Weights of a small transformer language model.
Size: 8 layers, width 512, 29.1M parameters.
Architecture: RMSNorm before each block, no biases in attention or MLP, tied embeddings.
MLP neurons of a small language model. Each row is named by its layer, matrix (down: output weights) and neuron, and shows model dimensions 208-271. Each number is 200 + 40 x the weight over its row's rms, rounded and kept within 0 to 999. A neuron's up and down rows have the sign that makes its largest values positive.
After each neuron's rows, "raises" lists the tokens whose logits its output raises most directly, leaving later layers aside.

L3.down352,190,136,248,185,222,210,211,186,256,248,240,213,168,163,203,213,213,261,215,176,237,183,185,188,256,119,166,153,170,261,178,190,219,212,242,205,144,228,184,203,313,134,220,213,165,187,227,193,169,193,230,190,150,186,127,236,188,220,197,171,241,195,180,204
raises: "ul", "hi", "al", "ill", "il"

L3.down525,197,239,256,253,246,223,196,195,169,192,201,172,106,243,192,254,214,177,217,265,166,227,176,189,203,157,194,223,166,200,176,219,190,184,186,184,204,133,248,118,129,141,222,152,160,186,171,179,233,253,234,151,255,220,213,156,175,236,192,189,175,205,209,199
raises: "nan", "th", "tha", "pha", "vel"

L3.down563,236,176,217,258,210,189,180,228,275,184,127,152,107,243,222,239,228,146,129,231,189,195,233,194,184,188,269,174,233,262,234,253,207,175,187,158,193,152,166,166,193,175,272,113,214,249,183,257,176,175,169,201,189,161,179,172,195,247,257,187,197,289,163,206
raises: "s", " ", ",", "-", "'"

L3.down1206,200,159,193,282,226,178,282,224,190,152,223,279,167,281,227,152,166,211,182,225,178,246,205,187,232,197,234,185,171,136,225,163,214,278,161,185,230,197,219,175,266,121,222,233,213,212,141,304,140,214,174,249,216,261,209,133,222,251,216,167,257,267,217,222
raises: "ism", "ally", "ated", "ized", "ity"

L3.down1072,292,198,247,172,210,115,224,249,203,241,170,204,247,205,176,246,196,203,253,233,180,146,215,190,159,191,244,265,182,164,200,198,181,246,208,185,270,205,193,157,142,161,195,248,229,228,197,227,264,208,232,222,183,201,269,180,172,208,250,225,142,193,258,251
raises: "ment", "ments", "ance", "ants", "ive"

L3.down148,211,149,165,197,219,227,204,129,199,86,229,167,169,265,163,141,219,223,211,105,145,206,265,248,188,207,244,195,180,205,147,189,178,149,198,166,196,180,122,184,172,229,225,267,254,177,137,128,202,198,152,241,183,162,206,141,218,142,184,231,215,172,188,174
raises: " of", "\n", "-", ".", " into"

L3.down600,306,239,142,165,208,182,231,222,241,143,193,218,173,139,203,209,239,202,217,269,131,203,135,190,195,247,212,173,269,235,185,195,120,213,231,152,194,164,100,188,235,163,187,219,143,144,186,183,242,109,273,166,142,197,222,245,176,177,265,143,313,204,218,247
raises: "ified", "ible", "ally", "pil", "ator"

L3.down980,231,196,202,194,279,213,227,181,271,140,140,229,181,191,225,202,136,283,208,177,238,159,262,164,170,184,281,142,180,205,188,166,202,208,223,161,207,170,154,208,268,233,263,242,243,191,193,212,212,128,176,171,200,237,178,255,188,157,211,212,170,155,279,201
raises: "ation", "ity", "ical", "ations", "tion"

L3.down1073,195,220,171,209,220,170,223,259,185,214,158,277,110,197,261,247,198,122,200,212,188,216,153,179,215,255,213,154,200,231,186,261,240,205,221,203,203,182,149,228,165,143,204,130,175,200,179,262,156,221,253,298,125,188,201,161,158,180,152,169,229,183,211,193
raises: "ity", "ities", "ly", " basis", "nd"

L3.down83,192,191,124,210,227,194,186,239,178,227,167,245,245,142,187,123,150,226,222,206,228,225,250,222,184,243,191,220,243,203,190,137,140,146,141,134,79,173,134,172,174,217,302,213,191,230,176,197,236,236,234,240,193,197,206,158,230,254,231,272,223,228,125,256
raises: " five", " thirteen", " six", " four", " nine"